From a checkpoint of a small transformer trained on Wikipedia: 12694 steps.
MLP neurons of a small language model. Each row is named by its layer, matrix (gate and up: input weights) and neuron, and shows model dimensions 0-255. Each number is 128 + 24 x the weight over its row's rms, rounded and kept within 0 to 255. Numbers have three digits each. A neuron's up and down rows have the sign that makes its largest values positive.
Before each neuron's rows, "fires on" lists the tokens most often at its 100 highest values on Wikipedia text that the model never trained on. A number after a token or word is its count.

fires on: "s" 50, " on" 11, ":" 8, " age" 8, "′" 5
L4.gate16:076137103121135142175118146083158179132112138136058141123107116123154120128116133113095112133117139127058149111092132123113153113143099126121086126142060144062070110157105100122116141111106136137103101142116110151130139116115088182129124112134159180136102119138103128105110137129114145146136114162099094116140134124127100076128109117138127115166098106146159114095148152110147141131143158130134128089146149095149114105129144118171127119143144134134116189127131150133119145123152126153130095121114142163101113108103135114106077120134154150191113120172119086127117072098136111119163136112095111116101120155136135133132119171109132123103148143214118118148104141113128112150159169137136124107137153128099131148111115129108141130109129138121117147073109167129148144150102098
L4.up16:110126136133133176138134131139175101109140141078116137156116123120164168145168111152124160098151149142094161103083144101106116124114182111142115132145120100116092161120142146143131114108097145109132152108130111144114140095133084123141129168168147129133158137169171150119129104101140136106180107150118133160107113108156120113134097105131105109097127145131140116121135173116150139150133139140099110124148103154134136155171145133108115129108113143144140124106153132150120095103123069162120125114140144132116098149133147100135116100142068187102115143153084088102132128134132122126131150113119096100094165149087127128118127129113112169126127105157135127122207160152107167139188109181088162163124150147172138128159140158127123143126111140123137086153148118176110101165076123

fires on: "\n" 63, "5" 10, "0" 9, "H" 5, " first" 5, "I" 4
L4.gate82:139130105134125136132174148152118142121162140142102155152124156125147117130204115111133092147083140153096127109094145180101120144104106113100106154168130143103157139092130132097158093080113138091131144157147195145163140121153149152169160110132148125152136123153164137167115180157123118146149095105157134141123147096122129097115119148154150091108136132127111090125143127122179110082136158131163103159119137145131136108130139143137139103129130127134147117107119109065152160106145193098155102094122173115145127175130102096116108112118169133086157115103115130151128120159127140089124153136185139141125187121144144141137150116117178121102115153132106118132160118119106118139131133138176117135122162152108128130143125109141116148156121114183153140128165120112154119109109084
L4.up82:115125115132159110137127161086167137097132144119106171160093170129088147107148147151125116154120129085112103133146107090118134146146143117085128134084138092130155121141123084119088123120106139127093125097115138085100144111101154127104136150121136134101119102161141117137146132127096155125091116120162138152098134149126120094093144136153091138123122143125136110163185112160160104144142136125146127140142140120173145137144136098156160185142132116098159118127141119145082122134144110100119142138135128110158107148154170154128118114120095163155121143118151159119106104140115121170169143141174090139087172148116105140095160125112132143123103097134154110144136158123091126145111123164117143153091127164121146118156120111207129147166119089125165054159142193171119104126122103

fires on: "9" 28, "1" 14, "4" 10, " were" 9, "0" 8, "3" 7
L4.gate563:145128125099138091117113125169150150176063110148076142111111121103130123125071141105148142124135132143139151117128139143122140114085104151155134138091103113110098127123161099136128144153106135127089096090127134100121137099135155149138109108080140130109137116145093095176106148150104131117136153103156042118095121181109125130192118144132122096153131141109118111131126088130133121153155127137130151104090140139116129157109129139077119095145146129106130083128129064107069121083139121078144111150146098140153130151137148186114104106129149158130089145115127098104117123139185167133135133158158117144133138137143149148165129114153148163112121143139149072103135128131157133113117114141162118118129131159103131118144120141141168105145135092119135120099134126106142162188111153
L4.up563:148072136114142103120166127106102092145164096124104086133155143132152151139096127143135083131182122144178149129126141120105088131097135142115108113125109127091136129118100119127110136095070150104101159131112131061108142121115160145056098117120095191150158132106107103144148150111134123125129137106131116129145173101146129170133133093130135107116127140110141157131154133152123127162153176099105117113134124184148133154169103068109120128155155136174130119094173122102108149135125129104128164121150150136137117126105114110122094134137128161110131116185088079133122112108161160102147106123128084140097091106120114103141134126120154174138118112123133099120128136151119107113157129109141184137151123114186148116145101098128111152102152169134120148138142148162117135114123167

fires on: ":" 19, " is" 11, " was" 8, "8" 8, "7" 8, "9" 7
L3.gate360:091102101148128088182141130118156112095056110117101121150115115135116141124104112138130100140144144122111142127068097138158123109155123122169115152119114116084175135160166122161148131149177195144120088094139109136113112117118130114135092092110143167163142133149106115138107092125142093095130127161145141121173120080122138118118133133143138129116090148159141149134126152117095139157142104151120082154168150133098127122158174106095104101137120112107128130135122123068092111142138126086088142110067112109070153132135110147133130103126148139118154129087106177155106170136122137127144153125125133138126131144156153092097117130117094109148109124139126128155087135105083142126135150133082117130151147137104145155136136130135135158131100128105118140089121152078161114163101085
L3.up360:142129169136136113192147110105110134171134162165142126108127129103120151104119143100111173084107097169145166087166141120104138106126150144129108095169151118119138115110065111130115078174143114095165129105146182097110123113139145122127133115131124108140152137107128152145099135123134127114152116114098114179140107140132190093129142138140096132128144095122169146107135152144108159145113127125169125087103131113133147149118098133121173082088149162183114116165129104105128108114130151189135113136140132097171107105116116142180161112147113182144167080125110117120101129152129111164125132121168124153124124089096105093134125103149165175108125118100124134126113115139112139117124130125180117130149137149158074128115132127096097107143144132153121155128136156132121132081132130

fires on: " were" 12, "7" 11, " are" 8, " January" 8, " is" 7, " type" 4
L3.gate356:175164127094141152164108141126133136174110144096088117135155108126113127116154119151112086114103137115122149100118126172112163144119120137116140109085111123140100151134159068119134171143148118144123128127152120115084129100132116144081129173140142173107125099179131129144129133112121155138157111151140121079090132118130117119131167142133113112114122103154163179140136108064124160191115148128157137115105115088123168097104132131137089121146145145121131113109127052140124145108126107142143144140151101127143140123068148131149097126099148076169129097151146138106134117099118074082124098104179110175134128141099109095123129104101147137128186116140123129126107126128130093100128138105159097116135120137088141166117133150096122160105178150107158119131146149101113124112114124
L3.up356:145152171131117084144132146116116136168121115146132100144128115133176111091162138092150096184113116124164134163147106130136123141095088157129086139122168072107133117135154136148111134127134162117125139154152138092126129091134103094091137095126122124162111130144106134140104101098103138142096147174117110124123131132161155094120164104131124163145100106143123144152134166129111153143170088119148121166149148126131131163112102112113145111199111090116147093109124095106113173100148098129113106138123149139095173114109122124099133104134090145131109133084157093129106104180162105108142161098092163165115076124177116118102119095107114133126118145160115104117115128158104104122169156105133105131116153164144120132068131117150110078109122115130149133125128112092124146172153109

fires on: "°" 23, "7" 13, "8" 13, " were" 11, "9" 11
L3.gate603:152128133142110122115151124102191160173130131149117156115140074130126135106118088154154135121120134172136176095094130140111125121140082119140127133119112130101103125126097105091110122139157130159160124104112156142098136083122122151148131121085163122139124115178112150123110110116074094137150145126112096094123123129129074093109101118094115110148129082094146145124125135098103131134135107117112098108110089150123114173094127112093154139173107099149138060134149111102107153103144121135134109147109127140111168084130149113110135118152102085124128129129128116117141130104128101132128138135126132138126122108120136161085140102108078108121134124137105088083137131113083104141128103173079121117109130141151151133140115103130140072152088133150143117093100126074154097220137158
L3.up603:141150162124118096149136117103137115143140116146098136140155125104130097091169152111145169122077143124133149100103130157104118124125086144118136125114176119101087132099125079112111109089152094123131115116136157152121150102149120125136122114109089179135117129127129123138124085076106103124119137128130136125118066136137122100121131071109130126079155122136139164100139129084176131162136098122160137139115131134103161160114125139159104131132134133106143109167111093116091154124151157174107117168146074092161145128141132118118134086114135089112124115123120133129113085111140108126103138103153130103118100139130121112108139086099134137099111095089159117116098126098111127141192186155138086186101131150152089112118121119146158136164162127135125131144143156117115086161150056

fires on: " " 32, "3" 15, "2" 12, "+" 9, "7" 7, " |" 5
L4.gate510:100086132088130121145147103127116148117129114155103165138111103078138128117131108125145059170122153121169088117123111126147089119129128121124090120115079168142087117123143122106156106083146132132107122136124116101126114148158154152124099106172110109085143128156163149106131159128133142106159104119129039152138119138130102106150091127134128141150120123122172104100095131104114128093112108169122134113098111109164117130161100122095078103094173104140153133110147141098170149101172154144132138108138125141128119151078109149155117106137097127154113160152133140107128149135144135110116109110122113146144193177100146172083136143138110160112145125157130130113156154144147138115105157121110095099101109091086121131141092136107100156100132142099121164100097114147115119160120096
L4.up510:153104120144124143142143145131099164123144117175152126101101150096135144140129116113156135142094111064094121124147106126135102125130093097164136107116098138069128095113111108111132168099090116135142152084149134118114127165144104099106113131149158160114163118084100114115129150137105131129126155137093132138115119122140136152133109135176113116092129143086131094142107165129131108113122128093123073151114100093156098068132103107118119121109105116150132096131167127171142143147109144125143071101135121126129121168093123114157123089142092143161143117122132109171129123080104153108137118112119114145160101084108128134145122206135125153134153163082150137106112129101175069128114113121147107116117119125137164089129120154130133094102169121160083164075138142093107153131120125

fires on: "\n" 27, "5" 14, "N" 11, "3" 11, "E" 9, "O" 7
L3.gate378:119127100132123142131097133114148112095108111138165134128097157109089112123119116142112092130154162130132127193156132121086160145084126129107106147149112151162102125143119100135147102091118125134122168134171155148130147128140101145147119097127129115151139138155145120116174142119124147072111095165147116139126150141140123126127112148181163171075144167140099118110165147112141122116206126148149127166064169142139150096122135116159158131097120160135128143139142118118108145150149092110157120155103142085098147118087140150089126127164141139130128118081121104157090145098123127113148165121139160104107131092170095142088142130139127124177122119162091099147154110137155112175096109143111097088124119149134144106099124138140126110089071111175115155144123138128135151156120109
L3.up378:100147179131135118133152132105139158102171121144120137097140128152129130108121131102120097139104081126154129141139151120077095111122140126161079180191135168104110144140089071125173134081115152151124154121183122129145122110138114098107139145147144149145122121124174123118151150139155115132138112124158125152160143119119147117098145139145134134104111147116126184156124143109111121116188090139151115137092113123099115095135132112163147144145061139140149107090152155117138155147140137109126142114184146092126145161130162129137100085127122095138149144119097117123103124127137116102108149156153114174129103131145125161099190139122158116143146125112102136115167128119102116130123159147101080123072111142126137136118123170152165143141122101137182096167155092158143124161088144

fires on: "2" 30, "0" 20, "1" 18, " |" 6, " to" 6, "ed" 4
L4.gate548:096130132103111140091130108156125118121113105106085110133089145134121164118097127102166101130147144129159108152123105147104098140113121133104100172101103166123137110151167122126094114077115144147102087113199118103102139102115128091124124139157105138105177141118138120130119139118158128080103131149155130138121152168131120121118116130120120108149085122120122119099147082127136124136152137163118154084138104129167145102151139106143094127090136121136112144105179152127154181131158139138127154112193109126156106170072132146090131121155137139136117159147114121123117109134143152105150135172142134153106124135146124137068113150128167137149117128106148150116179116108199164099105101129144135100105107120162159129124096164105139109114136107113133202118129125140138134142074078
L4.up548:115083113138128109127105127125087144120141108156103132098107168097180153114123142135145116116138163105156137054139136140112103136142150127126118102140129160119115131153130164110141102120151106101118178100113088092117134163150104099120137153122111146115115136115161137118135115133136121105117157107124150177152165126133134129149129100100170112178152155147124107138139147155125120150125139118089154101130116145122201135161209140146055153143117129113097146110165149164113161156117115132152139147166098099154099114074139155152132140168143133109123116141117057122120133064146135114103106143115160156133121137133100175106114156154138173153150103117147154142092119132146159136115122136129128123120116080134137130150110145112133105089139092141105134104094157155136100107108118

fires on: " \"" 15, " were" 12, " served" 12, "7" 11, " March" 6
L2.gate73:146132126111118136118160106137121127136184138103102155128185121141088118150202143146108139119101143159148117101114135128104111115148092166097103096125168110116139124118155128105138175114086125141136128139135112122151133081141122123117083129142121136171107116139085100147107098123121147127115115102103112153110139144129127087117107103129104116172146141122140136128160155101143138148128111125128109165116159151130125148144082118113164107163145115117146106080110077061111166124140107139130143144116149119103150125091153154121126079094119138175119152159127102171126127155149075069116136101135147158127138110135118184159160131098114125130144116163081124174122107119089097115134130137105090127130114105142131122142107077134092138156114093118128133128119139076155105192150142
L2.up73:134090123136132150099105102109154140109121128139135112133124122108117113144156140130143087158106105139113165088137132178127118110121121152103129152087157103115091110162099105141120147128135114090154113129092109132087126122145125155133126119127131146110129121136125119148113112129147123168133177139151114086121148138126126133106142118121169161107139095129103191138101153123100142183087139151142118083140119089124177128107149125136108136171140103124089105096128121164137129114146120131168153169148130107116147082162118132104117140105115130155142118105095131139097113101166127127114162117107110119083056143144135119076111047089146092113139120118130131134092117134171119132185151110134129123173135173162180170143126158095130082105133156075113163113124132110156152137131153

fires on: "8" 28, "5" 23, "7" 18, "4" 9, "6" 9, "9" 6
L2.gate42:123140141121137118106153135094156130151087146109099124118136082085108130080112140075138156134137102117164084084125111202156135172091110133085142104103147142146123110139156106105146158069140124115149081082157148064110123102135124120188125094127115108129160125144137128147134121098126127153157087127120099132146135124125153133134103168121102141144110087157135128155136168124122113116120109144154128160159108159115177151094131122142132144166093145143128102121091114122089115108156114091074111144145099132139142147162119114124134078132101134096089124128151144151132153131165101137108152145112127137142144122142138137161129131115166117141094136142122129136115127087175135105090078149112102145131122136077144163107126122140137116162134117154155124157141106164128117182108111
L2.up42:115107112141133123145145144131134116138100125158110135160155106141123119104151111107112090111129128110148148120127164185087092155084084134089185132111114100067153150094185109125121141140130136130101119123148120127116115097135158090117132133086146114130168111118133151135146106092121129137122104137126110131153134130111133146137166106137110151100146107139100158139146132128071132191100108130149129090125126108125165121118159093128101131172134075122166101134124124082111092107124140103106150173124118129147155142086142172135114125155143154150093106141087136125100167122169122064123109114171137111063099106114121132121119093108161169099136120121112137125108134133137156127171138070120143133143107093124175152085153108136115129134164122132074147132131136126129145164107144

fires on: " on" 40, "On" 22, " On" 18, "′" 5, " between" 5, " of" 4
L4.gate75:122189142119129152137140100108117152124088172121076138126082097115158124144065102145154138133141106131095140096103108129119149125122143092144100143071132151138105147118123108140152096097134111154141107126105168102127156098123151136140120142138168156093107115144154132107125148124132120139124149100135085113139134117114120103080091085168115154160104090110155118081153116127133140097135106191165098175147157119149115122123101118138132138111142144165108097131150129108110110110165155118111131086127149173110136134122152146066109100151138099154147101118136077091098088114163118090110112167089147132140149143136151136123135144133115149138128167202141134116154139146168123142137111125113124142126094139113120153139104144087142103108132104108157093110166095131153156129113133
L4.up75:144172141154147156123117114078141122123139116073109133115105128148169130126100104149141185134163128133102143076115124111096109127127145107151122105083132136096097152141168128145125124124124053161155169129143185116183132138153087122149090124119163145085107137126128103122057128134105096174158143067115104121157131081149156132143114107136120138142161136130113094097126102151127132093130122138118098153121082096132122140130088152129120153121165155169089093144125124156096142109135150108138142126164079188098133143166129120122119131141144120166110119095099064136125114107122127080141123145109129133131124140097112116161115090148145146120136124135077145144151135131119123115136097148093131133144128126132128117166142126116129113127127156101171094128125121154147138122126090